config.yaml
d_model: 256
n_head: 12
init: "uniform"
init_std_o: 0.0449
init_std_down: 0.0517
init_mimetic: 0.5
optimizer: "muon_hyperball"
grad_clip: 1.0
warmup_steps: 200
decay_fraction: 1.0
seq_len: 512
train_tokens: 510000000
MLP neurons of a small language model. Each row is named by its layer, matrix (down: output weights) and neuron, and shows model dimensions 0-95. Each number is 500 + 50 x the weight over its row's rms, rounded and kept within 0 to 999. Numbers have three digits each. A neuron's up and down rows have the sign that makes its largest values positive.
A block is one neuron, or neurons of one layer that tend to fire together. After each block is what it responds to, as a language model described it from the Wikipedia text at the highest values.

L2.down84:480582534487576486564563566428462517552522481496562496453574525543411479456512547495422553541544417519494460482522447474466521468519503516539550507496451369529427504388498569528510486483490574495421503442629465541418473460552509423597513514480453497426535486557558435452540523434478464464
L2.down105:485540456475515438562583542487498494520474440571577520527436507476484571503489435547483491493501399490417431458521500471487495524473508576399458586492479435564598525481616600534503501475481472495480507552530471444566515534446398425454426463475530644495570483563475377593523520436427543452
L2.down180:509473501544562418480516496575480584511428511495502464492549529552439496499521442512485453507549500510597485510466476538425460445521598475506580478488523485510498495455447554538482406446558623460554602505439563551465522461584499470556465498512570521553476518668469421510511486584529479379
L2.down191:497535484550556447471468499567434423522508501511463536469534580494563507585426501430488536410581611491583511433379434528508514606530564454450550406555504502497432482510538532560478457491493503452504514426494573536461442562476446464520497462494525360462443556538495461531528620546513447428
L2.down200:469545476513586482493539495523386483579437380609504465440529495545458449501535546581410459524580519549501414533521561531596490499497443561534508430542493576490534459518477427434486554445533576518460507441483455571557484533470466516577484483482465522542410488593518403509510523455500475505
L2.down206:497472470476462444508464539489517476664562427449509451405480441430461522603480517476472484536541554500429508480461522484435501519517425516513581515476518509510448473603415512562536518493552479583573503514486537465506564519522525552487463529558506563431449644476511448490450482463554495447
L2.down221:438539493529448492426456536429473495488464536609452439451531528445374501523417449411592487497548480584491474480425507460515484513463499508516555577516521470503480551532448444480510422420480482487422487470450402531430490623524406524477490504468495548619465561513526462481543547425604502501
L2.down289:426413515472592494555509577496524566534428483418604536512604506541559526490421561479506437592411541572533592558548523560490567527568491575559558516505418595489482558466471450515605502523551478442564600519551486441504523447543505485484475470620489456495485485553560507415566526475492533527
L2.down357:529584493454585486541522532452491528525485487427569536544501445449538450442502595479420472498512468534564604563515417441506531409485556423379525517543442507447440448517460538557582566552457528520477546564525462368567502517500593503464496513419517496576528501612489519535492442637460530564
L2.down369:444509569507505534438516481413467479449460437522423467530556493493494572452490555527538510603490510461539442577583549521446460576507529546508433437518473536410487432400480458529412566602482472551522512510550505458402505474509552414488477586516466470486553467423470524521487684480566462449
L2.down395:494475541541493483507514557475410570540493503419533433464591443491497549468456473377424470495507483535481491401464460436485453460499424494521447473505479483486581597489521512516513396479533508434454482533517505436602423568495483384474437447492456468543490530563607457533466511465475470503
L2.down443:465472467554463554471431508482468523567411460552462561488490512518433444479556396547456392569507594463502529533474504478509533423509492494518448502526568509502515377474533559549458436413494502463462541571474584538514507534492469418444465476450442429503559434548440415439581547553514480501
L2.down447:465440524452560565502485523537433407480581525488453541462483597486514478521503547601517464464509556538624487521386450589555545412508546521485492509539496497516550506524567534588469499489505445546491467541444476483485502498469595564496472501543494483452495467493419511471471574507474602498
L2.down452:538506498520526455395498466446532457550501405483473584547537474478496534491577535584512535486579490527502498450532534538541497584500467477434693528577603564458501529420486494469548594484516522551478483507640429419493415431527554507517514479493529516578541518506514454522525492426571463520
L2.down480:510558483514566531484472394426492491395460466514550435512504544504433497431523489522465474490438517507548495474480489467574524490435361406536527493554454565537505486470579506480433522532598492549457482418471451555488505413553595579543531475527393548506468490556414456525527568493526433483
L2.down666:524551500399474505518512497612584500452407469557427462493460582459439524545531527541403505529417474485482439546464556547551456482410487476479463471547534548497531543486517491551407543487461548453520529505458467435478479450507414378530483404503527531565536425495459466541491554434487548492
Description: Hyphens joining the first part of a compound or name, strongest in Arabic al-/Al- names (Al-Hilal, al-Qasri), also off-duty, re-election, hip-hop.

L4.down240:445531461506532566409474552485492523491577580473489536538576537492511551430335474580497453577525531378513501510444498455362511547473439466396444487496450663488555454486485511467507514507504544550574532535530611471483474475469457611531519494437525469515422472391543507438557493431495527494
L4.down372:542540441425511564439497540568412494563515488539479490491491485481453492577512601423507469551529552425472352444531456539445507508552456477462493490547528370485517587473516549453499514514488438457530553498524537548451550487525539487413445490440512569492472440496523520433468534581456497511
L4.down535:522515530517509447520463547496566514508444529566538413551509567567429511472542520460408465503512527512494413517513548493485571535405403429466488447470461575518406513481535506500487444518462484564434497474456558543582523461449511520441517447444407369553508560427454526528458449515419541449
L4.down703:586537524478539543542506532519475513542534409459416568523471449550571474477576459474605524437471555530445478467553485591477590452436490507461466474536494477455482525506399594392532526546427478507524517446461474525436547524491556543563549510439448472448550592552464426451544472475489506434
Description: The final = sign closing wiki-markup section headings such as == See also ==, == History ==, ==Episodes==; weaker on mid-sentence commas after names or titles.

L5.down334:398557441447437561525514488457518520466445446453562512436532508470541493486507479386472498496484515503524484453497547449476501442534493365563421493520514584404539463506376499477550535520519486502520394525417474517503525496469508517590505544462449489475491434588520496530386511499447443446
Description: Adverbs placed before a number or verb, mainly approximators like almost, nearly, approximately, at least, plus even, never, also.

L2.down22:428510488563477564554461536515435496531572456556440492524373402492452459502443525584532556440588605463503454586491559571555454520464452520507521564537519481487549525594466533545483549481599424489458537495496490537491445534497490558543452430519551426500478491578568418515528493445533492383
L2.down114:563526529500570515553516463530576524565539494440526564579550497581483482485452596558549523548461549410542494545508510593535495584532448514499539486519535501525488475445536422514532486535596524562528559368448490518538610494534461529481528466483470468472468546440519496526438581499453601456
L2.down245:548493490382453499417611509469529452541579455525502482536508405418436450563514529520533502502504470489412425542407373503508542577509475504473446513553461489468521534470465524498571511482335546519468464517487591458522517437458476523458506531558514462487490569524564431454504396505474540522
L2.down297:483532514522480447558570585498571497530521460563467449510532510389452480490485515410471505513456419540582478477559510495375527498486454522464595498527434559445454489567481532626515554557420529398465538631596590514492502500543542487442435393599504480418520516486523468578444453466512473450
L2.down301:534544546567570497604396544446514398508458483465512458538493491423510506493442494535543468503523479553386411382508520492479493522538412499476505476451505485491542439519476616500617511580541463526542460611549491464547515545503499500436478490601433556519499507498513580515548429494449522574
L2.down314:441442481527448559483458554454463445577521504450455537442453544562501443437567579389483547554523429517401600486422434533505473551521506464555494554436459570461562467469516560460538523504432519439463551496555450487552547522395546535486540463562503544550554499548496447574562522529525512460
L2.down341:527518494464479518490490462544496444457521453487539483528496496510474535523492397539507494498467532500485467619521490505428437505577467493607482461509453497522547411556435453526521493540511459433521464568361464453433509477449554556420489448527430517502509460556459481456585560547495505503
L2.down368:427473409421515531506539462581566425440571470411520474550408499495505552516497546525510524548443567491455450603470475587481468477495485466423459578483522489524519472517544523476556533522468465533496446553401449449435524497456530517421510417566476408588534547498481461456454497441491513528
L2.down455:505511515476491490494485467499519572502495488481457595496513593496452474520488515413496557514411509488499510420548471488552425530481558463516519508495501482518503479433539591518543519542589533468555375552437545540507428515492581483450513473471477489483514564364481500536447510429540596439
L2.down464:498514486534504538517541492584488412488461547484581516497497581524479511519523493489506454505358500446497469491507461581501524464397455598480542559506374477479456387542528518392434519460460428517416470419501487419477472454478497503404436505537538534582584450522442492503514494474514593533
L2.down583:537488473488525476458480485543465466455535550513526503408490474484457504455572513474576493549483569493437509495545580458503450524583425503388546492482496556489489503492542422476395478484506452564516449506523503470471469493437584444506474492473494503609581470499404621477525525512538617554
L2.down593:485486505454592486540531483566493507584542473471506444498450504465502384550556460432505488522567477513536531454560525532525554491414514480614552472474533596474414569568487553502474466499582545526562421541485519441486458458567528556430496512385519489509483599497597488484524489476503492551
L2.down606:530542463517505561473474447564505560565476466459512557500528540519436538539447468449469556416567521515518539527507543442510428505443489403442496475506599493491484406474518502477403511517511541382491470501419496489562534545558389464464506614498519481480416511463551509426525472508342491483
L2.down657:540562530493612423657532590570454489532509520438452485444500470471543449615530445475583461416487483546576496535592583646541473501490562533475488421451543518554481440479519524582525509549468512505580493537488502520551561525522537499591580549503483455559475566517428539567421494472507473509
L2.down661:544406492475451593552511457511430513539500556496489454423512435502357524465499455482439560467535478403422544471526479474522587511478551536446594426484536481547462502517456549496568516487468488477576509553497480558493570521542542470545542552425549519476446532537483550436526587453447469476
L2.down691:531446551450571539436410540498543446509612540554406495585500526530494498498468454459451577540570537495346517516503460571469512430503450447470445375476517489571562519481528483455516493533447451468453462463433516463528449474433487483504470430597479492515526544587522482500528470451473522526
Description: Closing = signs of wiki section headings like ==History==, ==Taxonomy==, == See also ==, plus weak hits on verbs and prepositions such as to, has.

L4.down38:501592541491504472528488550461573396475479516484467524469520498509436529504448531597468566526481454480542403481514580558507481630569466526490481462519457526509503495542577475610443454471599500522453491437464448548489445521546478528451563564516460533424522582579472516554540499392557443410
L4.down298:503487518477447488543514535446372470464554384477494540413441481483549489413520471574511432507597503515360372495498492511508449455562608506458507524593567699529501501553459417582526513518492486494489494502590574470462519589515429511574434475508482481542552550534456472426504505414533478449
L4.down459:462552550538450550522504459529542440478529462533375532576494463575463539408488491492554507429493502555557525547496587474471490510541518512497543486519521497410417507544465557533433539538511501516357457489543543635574422533499448543531459464618443376529517535566502507450510468496428523468
L4.down630:463505527515473571539565498529455487477557387509384476446413392449433528476496386399475470562590459564442582480490459408459603532505494498413512518485552679493519503644427395493442504538459479522461553504489493577491527475424478487409425485460450525578443576545509526493534475535367480479
Description: Tokens that come right before an expected place name, mostly the comma after a city in birthplace lines (Dallas, Texas; Laurel, Mississippi), also of, from, Country:.

L2.down40:501466407555547526556520528442460509482546507404557563417531476499443529474480520523554564541552536510402395510498455541522556501508523509478561527533461502486588527432425436503415443551548425493498411488519626530485452514516508454570422435487395497559500499544489494423523534487586481493
L2.down112:529488435474574469484435429522476447411437505476379443458532515549550494538436489522508402543523530462578501484436526553471516605525465537443478505540536534496508471525412472399503460414449515492522456503537495500445502494544554539440449509490393579369498487555645451556553461436434462493
L2.down118:493480525524568461532511476517499503474533507410527456455479497458498531462469456557539466518431520510509417462469442545511581539522438582438548506500553628465540514488498520436474512443513443401573442503452459538456453486512497493360459476481564736601468507609544452575508465483498567562
L2.down128:381473488478531450563438568484533426547476417538479558481481474508539581468502544520548469481540439473457530452528443453552552571523511564534554483517561509542583482581584474386464498591450595541457533586495486514489534571533485471466423449454507483358416454513516523460500522516520565446
L2.down182:401483511546529454563526536500559409437436540494521493424502481466524513464441544421481493500546501534523414412502521557512489545634474605524455488514490428524559573481451508399445488476496468476617551428498488436400515586416583474465455535589512496496551562581423463489480582506445480573
L2.down214:483446458528588471458478518454530558512438529463501463481532498488495506414506458534548450470531574467544406449447503536427463533467506466530505469511508472493541505514443502450489522478434543438487433534466514485458445499446545505569505462481426548533520452488458489605549471541554440458
L2.down234:476506467391561425550505481543645445461506501475563457485535600499538433473476458564474509568530469445480531460504566549397558521508411488408489436531570504501501509481514508563445474503437502595547523580473474521545498438438601543547469505535577479563440493491475471549416454501467393476
L2.down295:551457385468464428383446471568465533510513519456545465543548546517543517476502439542445569532487482463602412525597494512491484487576488486495456506516534467502458515588523574559401478536529507454577470465497442469544583390572525458499474558491514295502462451545470480466454495572515438495
L2.down346:418509513501485447504551519534488531497515463464507480570496570438491448592605559510498538615454445473467586433476486553515423487533535476488501530499453526517491542583460466614477633555511478495443416479437423514467529585451516541538545545499536616514467488464467450520547524524515541482
L2.down376:485491432546532495560530510479457507524411548520403419538507466513509506547473533502486460569448380471586415536509543423468524569443528443407573549598483464501389506472445543530465603489555484429450443536452435482512494503468472467474416473522557642508484491602475444613623454412547437565
L2.down533:590523469496634421532457584411525488553519455437438452489469477541512472530451533547492458603531480585526523418553533523544566555459469545510570468447408484510441531521484578469561509530511532600531437520499482525436540487459572485587448437582461505482491474515552533525534418391478484513
L2.down546:514471531445495409520579522598472436460508516440549526499574534543540465572336551552473474446633565472466407434476507425500498496461453565540525399540489538457549556479497542487485484506429482458528510452469543502566528541525474534554497488470545501459555496519599490527465437503417487523
L2.down565:482591449492505433546491515494478520462460520448466535562465556491589474508559491480466494577492503376480494465506525522546465490511514537586476445469497438561409488337470538488523483484548488456546510532459423534521521616521608430530519617536458488400551522490470501517449533507532445458
L2.down614:446484465464503456483474509514522463440519501532481442546420522444488505559533469511440454532487474588527518545553473436581430542570433494505540526488496457519422616535402508585518457497548500473474545419451491489513434528475536425488533513543442483453513514544408521449630447464500481447
L2.down646:467493487492495485498448452484498495541573536428466505580387510561526533524552512435571413482522504629558469430557491526493526499444513663501475543519494544542458443394480573491480627535565536563544460507582467454522516455404512531487497444383494572402455464477611501395511460458622488444
L2.down659:488520473535449490435421480500470518477501528468576532550498514563484560399476578529456416447605539519534495475478460592522533489496542496431462546386529438484549532423491477526469567498441424512471518512381447469580487531541463427459521547406549572494562519415399521538508466510453462520
Description: Fires at the end of an adjective (suffixes -er, -est, -ly, -able, or the adjective's last piece) or the comma/and after it, where another modifier or noun is due, e.g. "a wide,", "strongest", "simpler".

L5.down457:508557421477540548515383550415544457471473532482499445463417535504390466504525508455457393518488512527599464431387435505443519516451500505530502526508515586435503546542510439571490523461477501448518537489487540569480434541459555462490460403603449445539508549489539519416530535460415553521
Description: Hyphens or dashes right after a word in compounds and double names (Philadelphia chromosome-negative, Gomberg-Bachmann), the second = closing headings, prefixes like un-, non-.

L2.down41:485486542424509494529493505494494515484424520372491582500494492522477549382542448521532545480493605523450536510549506495565369484558469521544420509478604531525544412443500496527566490529505514416465493560497552542460579524406503507624562511485413533469464466525463519510499530554434519383
L2.down66:326513553476559559458522510503481571524528526476452550568455446400500625569433511574506455566520460450435492369542414471560541484501511503438464579567580496490520452538544517539518511482507581432472571502412507486547577448519496456430431481445492507541532520534477462483484573588454496547
L2.down78:525574503466477475422397529491494508409621474412576564485513459477500518464548482451516582484415564516468583422523520532514430518500446588500477480528542509533541527503630477471520451553462505447473431495535495530434468534445458565591487409467409481441626528448541406479532440454467504513
L2.down140:534622495477567546435469443522517405562516523545575471518395497499459472526463439483466426521413438503505542452529392526455503553520497507524438529469553457369498601585411564480487471488396510449462535559491499499434468450521563465510511505585539485474445474561495517501497459428503437513
L2.down158:393465576510563518478533551483513576529562523452483480521468465551520553571411486537522505466497581485531486555482483544549479470547523501595598534517397541477573547464613563524462595604560446538472597578425496451485531491482495561493485469518500517453480478450584511457385524556475550551
L2.down195:408480567574442510504515468529443487380521551449530514550454495597476507550559481541503550608552517501506457475456554514490508629461511530477493492502461505531524421480629516441433490524449430448550502581514396515538580558432493459531581423484481497483493514548478549533423516542411442573
L2.down201:371447461359552568550388514552485471579517494457479479529463486492503584550469568416446365500492555605503519532469493532445447446471461572519498509476462547531535505469444438575610470403417558503542479443602468463505471620453534488559502434451370556539554510439567483567486504607518457489
L2.down274:569590609498456574365599499476477455549550500515586528475531461593533441513522510409515501487476527484433427504500456455468481529499453599510490487398572474485589480522590412555445445563579507418525470514669482521614468423473393490502481571453553488484424515500521500528505488439478582421
L2.down330:454407440485485502500445632500623570485529514507543369510537643522498448408582469484479491516439563554457498472494520518483468533399441488477545503487591573507592516417585456499479465522450462533448438511545531484460542500481448524503594426523484511547459458561547468520524519451547531554
L2.down345:551604553469466562601525490454452379518532531480497524516496483472427441552548521437489502479384511466553597505548575471449410507571447500525552534547471461477496497538559438499476397480435513418526498488542488532511470377456532539563474435522511490459511496464588470484547552497555464506
L2.down350:521427530458517499486586493521463543558521497451447518492395433535453550502518456443475524572511561543478514503486487463461535469483541573525474482491501492532495474521510482574498551477584584480504527448525459459554524512546510479426392430450366521477525454538510562592597542581517522377
L2.down466:424608501470516534442396537533501603533564470574547553411432476461445490569477621536525510530452442466469464575530539592557396447470439489460502587475604534554564500531403487492532514548470538434454455482466520443522572566520449557540465453437481536507487507488574436539522460445410521516
L2.down536:550501492461506495540533555557479524547460461392628568552551570497497538463500502428549562482392545437592536454474582500472470572519466525427523429465433422428642511456505585478442499544462454446566446607421478451580487499407530552497562508458518606399464456512492525533482494429568549577
L2.down543:510537433527453504499498477514481463464517490491698523493533523504475447502527485489512582388583530493520444525563535547472460491454422503508564519488526496438599564446613512547522493494474512498443495483537452484475468462481469535574556531487478498495492446534529475404435406529507479446
L2.down652:478486491485547505426426601495561518529513459453547500587517483496489558466510566511597522434431449445457536575436473464573452513480513492438428536472532382483564500438541484498457495457545547496458506474527477459477442502434555576529432496549539471513598589453490480535492436591432465498
L2.down695:530518577419582422425534425428523550449561565459613441520503447404482500433489526552482462493418484492434500480657452486458440537639525488562512577500511566428643551489514495446524515391540438510528452531463558562550505551459562524494513452481504532587538431496540530522433479440508450460
Description: Final word-piece that completes a multi-token noun, often a suffix, like dissertati-on, dismiss-al, ce-iling, empower-ment, then of/comma.

L4.down17:516527522460478587537562581498501506481594506417566454501413440541487551397577444474487521476522506609441551510448552452431428513501543524468453531501468529513458540505562453582451453523482531510530523507470474538493481516491400531558453505435524471544465389569498400504432486499336503532
L4.down65:542429506481533420410561469451515517535457536536417478509485479529478592471481513570440613494448493566517511546524528451571576496490507581535503494459473507441551429558576463424490509483500516486527482543520485561463450538477424533454474486470427435485481477440494503459456446520449502441
L4.down580:494514472582475494458472447504527531454471459581440532613521535590498563509571591583331530516504553578507418504416444481542445448572466585486536515545459473498615562543494520463503392519641520464459530476567480543376575430529531441495511498538505543552500521590592523430562558476428577512
L4.down680:472430448521459341476600541435500548522417569515484451527500492529439535401394579549468496531453428468502526489500515445504445458404493514456497415493456476440488521525518537458553541475530487514566451473490475411515400544387520483536501436475495574613512557501473446414557500494499525511
Description: Hyphen following a number or quantity word inside compound modifiers, such as two-year, six-game, 6-hectare, also All-Star; weakly, stray mid-word pieces.

L4.down205:493475562599497476434485516497471479420528498445438468502425520529456484644458518555557518522515441478498516471479581485557556484474470609550537533352502527573478537470464439491533574552584411537523547502477584506445519533547616444458511518519499594552472600465606531416469479549466433482
L4.down246:520541468469513561532551484482486522624441533546495461488537458434502485482523517463452494493526483474574496511572484525582538507420544478503523469449491546515504382430479460536482513468404406475522457447539496578527578562448425561515404550532475414505534487428523474546523422472480502484
L4.down560:506559475517476410523523476456541414494512441495469488533441541562587477426529532365498443442422515477417529485530409445531477564578504560479486525492490566474506410478474548444449482477441476345455480507492517468475486452513472508423436483494456502495454550569501536492594513489568525501
L4.down603:567497587553485482435482546551460462384461527455408590572546453568602537390587568484476537453555510455500451513483484525579470481439466530552427431432501496471541463408548445475530509500541431512480508527499454561437465424547351445538444505507459633501535503561513507496446545467484414516
Description: The first word of a new clause or sentence, often completed word pieces: existential there, additionally, after, also, for example, prior, rather.

L5.down631:446430508538457486474466508554576528493539516495518451534523348528547398540523441429472608446491557496533501490563457565570474505477438501486573592461475522513482598460392503378482522469458470457430487494658546510545567491498485495460471532546520422521507425473424479533505549431493506542
Description: The first equals sign of the closing run after a Wikipedia section heading title, as in ==Early life== or ===Weekly charts===.

L2.down104:556470566517420516481601526582500540483426521460615531474533447535519541456406479544566586341556522554382503526565475480551528531510527418416539519463474470544531448500597490497494514582513429549499545594549498522550497497466403584434548466531467528478469510522508593459409555476510489559
L2.down135:502538538505457500505506550509416459549562514546577521442433528438536512489453493401460472432550517455431473497627513547469422511499497521523522539468579462524468518572459550620495601495524518528500463512537520573530477552415406514536472520448571585545529462495627490506411518475516386516
L2.down164:504516516503536499532540518490507469564549489504496461592560515617534523509529471533480460433481484505529523399515504558483512491471505465533570470538441473537510478508497500522530514451457410455426460648418456476481482536565376513551486379474535508426488531485584581478558518523560500526
L2.down228:585415431525513554559525510494438448467448507478447416418610481558479519504462542500593517494455492671461507563466582452511538485563487536512531451441451434505506539440506503558507577525635487508480503575401518566394477503509457458453475399476469488478444489540499397552434481482560514560
L2.down240:462441585489517476563432483480451500541453575503460416551591482473523416492451555634534489522518503531521523549461534517512599555548506431463500539535453524458478488490492550444462573408552537575504554496378508497555523559499545435458465451446506452521559596579439463527481500514471503512
L2.down241:517426520461468471546524507391445439513447479487542459521482542534555473486466551554584485479491475459498536523508521578460518580594540506543475504546481508484562493566380508563485515495603517479579501566465525485464545437601537536582436496410588529529584575456577506527443521433452503477
L2.down331:533500446600622401458508481443510388580423455483510470542539609591515438486497528513621431507466522530397525438487539463479528465453592473486450466466525470525512541564535526532446460468612473473484472540607512458469474493489561446462512458480493386426492433546523568492393407377464560537
L2.down372:542486468549465535426572522530503575470421456542434520417507541428409502574490483557524421492482490434604504519460397506402475532533418481489457421524483555555487520555523518422585519553557460545515435477595540432505604465497554555489482434507481527418536538518494528525316586530518506506
L2.down405:570476536437388499551534557493482530579558531509508511423444531378516535551445505553581499455450519402512431449536445505548497557485515566405487551519466516498450395529402438551419433509468492535501509561401534484394536450440496571517521536433461534509527524454495521436390549547492494554
L2.down406:519466542496454574531517548400510511552482478495572487437551491513531546449414542493570450490517562502475481442427448495467458498514524534438532606466497569507464495503457542497475456479490420499444594565466527501516493469566423520610502442489467425526510511469536531460502487488451489410
L2.down413:523426511510553551516463530509586451589531457518509531495466473509577594496472584536540479501535501454490434535544461557412555491617544564500549542442591579389481495546565390386483547514472468512487435502455505506504474460513586527383419446542563604575536523544540550521485484576484524551
L2.down512:471507462547504555526512505495469481598423610486560531577594471411463559411577512489471541480514556606564512469462449579554481499407462512500521553514483688470519534420576528429572465384492602449466497498508598522451486478503511573530479399497478451543452469571459515505558548480458542440
L2.down531:523458351482452469452465537524438484594449454633551494459502502471490543517390444504460487516461572472393509488525450420558474545465379427519495495459405452489491484594435529481454435542510493526454492500385460529565521503488548580424508493436538470435528537531488507492469639506577470564
L2.down545:540580498487541507542481521452508471440525541423453577471530547439398467374481524475526505481535407486555506520500521458507550448471462449469399551504523685441425516591533474435574451499465524510554576508533557498525582425534516454463535516456555484517500500609429445557548524595522530472
L2.down590:556474525444545569453484502537472524511499552455572491472425497546503558441535546532474507609433527464471524525554570486533557482498533605470428486503555438476556438537518523519506541501484529369585460488483481454542546512478535456542488484581358421508476459429495453529534522435532407483
L2.down596:497476507529496500457483565470531564493431496479538509535514467505514527530482525480480515403498583437562493583472448556521496440519525486467504475596526641553504477531424525512537433466490504475531496555493519561489464468404408565465571522424483512464585575547448507387515523470592466492
Description: Commas after a city name before its state or country (Dayton, Ohio) and hyphens joining name or compound parts (Wu-Tang, Blu-ray, Hughes-Ryan).

L5.down221:469521521519602404506486432483464595509578506499501528439593540455535427413502400551519437477546489469579578501462469506508438492559438454561510508520550474448506285485458489377476483451574446476505494447541437535581535499528497501408523512466523508466490443538479526560426583512613495557
Description: Apostrophes, hyphens and dashes that join parts of a proper name or compound, as in O'Connor, d'Orsay, Al-Raed, and oxidation–reduction.

L4.down347:520433555547576405532500473500450531579467556464522560382505532446514544426570579511514463478564532459533484461480425487527578536467510579480626451541520573529516400531448478519563478612428453549624520618451523547516522476506540499543456560501538688466440399553529500507512534540484430526
L4.down370:502588559475507523474452523484514516586511494440488622394520488494506550470522546504567508432502420475454497476520494500434501600404405598467461453474502618542553500514542431550428484468406445425578458493439489428536380508460460492592424535545473601582512500447552491395525406456567489494
L4.down426:514455526529500498487552548528533485492404469558452440493480480460525465565443479442429549521566550518587488481516497507528399499472537508592493567498495663497499488510464529453561480541540425445477515483434541502548474505516437515470481515473496587532503518575570526468530446594452516607
L4.down642:538620554456421472485524494537574502500546461538474541522495430470506510506585456486396455512398598480454525496539496543560385469515541467548372508493459556516607494559527520571568496519481454459531521390533472494492466545452596449528601487464370470513441549473467463422458471487490545512
Description: Final word pieces that complete an adjective or participle modifying a following noun, such as acid-ic, styl-ish, understate-d, enorm-ous.

L2.down27:486490512495387487477516483500527482419474490480474439584440593500499543589506506519565434528550483448439427481515504559430535444507447464495561591558511480536601438418462510451579485497525543470623419561414495486419451491482476559453471480548587575571580525373513462525498510574506478466
L2.down31:460338415532545506495587527496518572529517472435420439493539571417465541491541658497454447501474543418450507518553435445524469522528482489543583475511455500545480560505439414528454474524577553488518520496540563490382575552463479463472547464509436426548463443420445427455547490517518563450
L2.down154:456487522514527521507430575457589549489503489459578483407450466423429501434538524469422532534496594496446544483549522447499481572556496540463526481492518395586578418502502486458498445504457425513650437548468567528422541488494562589547523472484488621477483563602507476479495541562463544473
L2.down168:500449476417515477470453436453558465455498512464545481437542505487600454492605451503439400506437542534420497464490437430402418498492465560491532487479466514442526515591596496549561491571494548486535490517636568473465555471518545486530537505538443415469511517552432542452432543571517469521
L2.down176:470469548440437579508570434495510428467443472541487509409534555492500464526548493527509493525506519467416462511562489439538456478465525460542463381469447505476534428547495459471549481550500510505456511453506530528553529553463537486578489502529605523519453494594454415499523592439381565516
L2.down294:525531549519520528486483412464451511534508436529452538482560494518492560592469523529523512544475452440520482500525445455458563562482429530475415449463443531525460562477507446392512515491502517476550519456558507592575560492508543469578398487522580521487506589499506545392440474490568456542
L2.down323:455514471571539482523615518500419489502405516455578543468427482600516457461619421518489420525515553536541548486540537506558489435401557508504439490516424589415420508556475536479551444515528444615476422461435539561499521545538495459519532534545476479529536502494509503447481567466436556415
L2.down352:542482435474505546541522473584579527508494470527524484497422501494590598523482534498477520536464506448423479425517490490546456568523476496450512502352504442483445472547520513483488554572445513445445453566530466398493454500477447498548514494467458489487487522485533452476531418441425511460
L2.down435:570569494531571527440449433465429579562439464502493515467475466530464457459506554423575536507521502467501496526541540502476415525470490525515576467544506648454490467454583506500487509514475543437447465509439504456436539470506511482451529486414547673481471459431547649480428580389454505499
L2.down457:482457370462493452539510484470486548465525525514488502425514659558427319545439559493423507575514538499499573485419518497460490559505502474478507460467518553447505408471512479446550551470490540479480437423433457515537518502457564519519537427530605544476597469463443511509427519504441472462
L2.down470:515538531442480442483540453592506436431483446372600475541485454369564414465543576470425441530547567417460498442507523519493495456552538563568524528477511470523472479483491467478484400522468395553537532441557509544448482487552437470574581484470528520515522463523508457579495541544510532535
L2.down496:454472500508440515526535605387520369547579464438529607498544514497501504553531539465578551501466585513501423491461466533500451486503495375483487517519520509506549478467554488527468559658433480435453430493515523490489550448448523465533452472489467437520461438447556576523582492492488502526
L2.down498:552618410588483448471474440477474529529518521423436411493495553405515475485404474522530463425459428572485477446524343526453520519534572436506459476477497520528491439444417394437401586442527504545525549514435588517490445407480535527406402532505541486468597530548527493492490462548488547509
L2.down526:485485462468546473469511568469465498507518512448495592499515488427519394449498413569430468553467484503564476487508438492488479532458443476459466594497487453441543550487503519506530532494496455513471408560607547554412470552388480477457455525491510612584577601458524588444521538518393404557
L2.down637:513514547520530495451542540539519466489478414388422463500505451535611549500530542484441460427507489494531566454514481551487429518486425552480462460562579436519652482417530466525527486525376412499502458590428521427434547580422407582563540561482474529437471450466537555493421499516509412550
L2.down663:512486510462451483426486525481572471524506485487495481524552431575472486527540526469542500409462446556461584500513385581540437428515457545447392499586551402514447542463548460529509512522455433532470386494515516462472445485487596421572456430508501543514532373418539511506566494536537524564
Description: Adverbs and adverb endings placed right after a subject or auxiliary, before the main verb, such as not yet, also, never, eventually, -ly.

L5.down167:595430490521512508566557475501550502579447566475545470544482511508419512500494466507457478448464514483534637431490510490519466554457548508500425513540435481481422378517502506441438467413448490480504408559532451471534542504507423472421469569493586636420560507508530614454496542476471527527
Description: Determiners, conjunctions and word-final suffixes that finish a modifier just before the noun it modifies, e.g. this show, dark-est memories, elder brother.

L5.down697:575558595537539575625515558504558473569464509575608475680483479422537545522592595493502564445515550561492566472540496517545531490503508481451509502541516487455563457466450496538522526463504479504475473473481538544560535580491477533516448445525530476470505533491480461417508483557529536529
Description: Final pieces of nouns naming actions or processes, usually after "the" and before "of", such as removal, dissolution, shutdown, diffusion, blockade.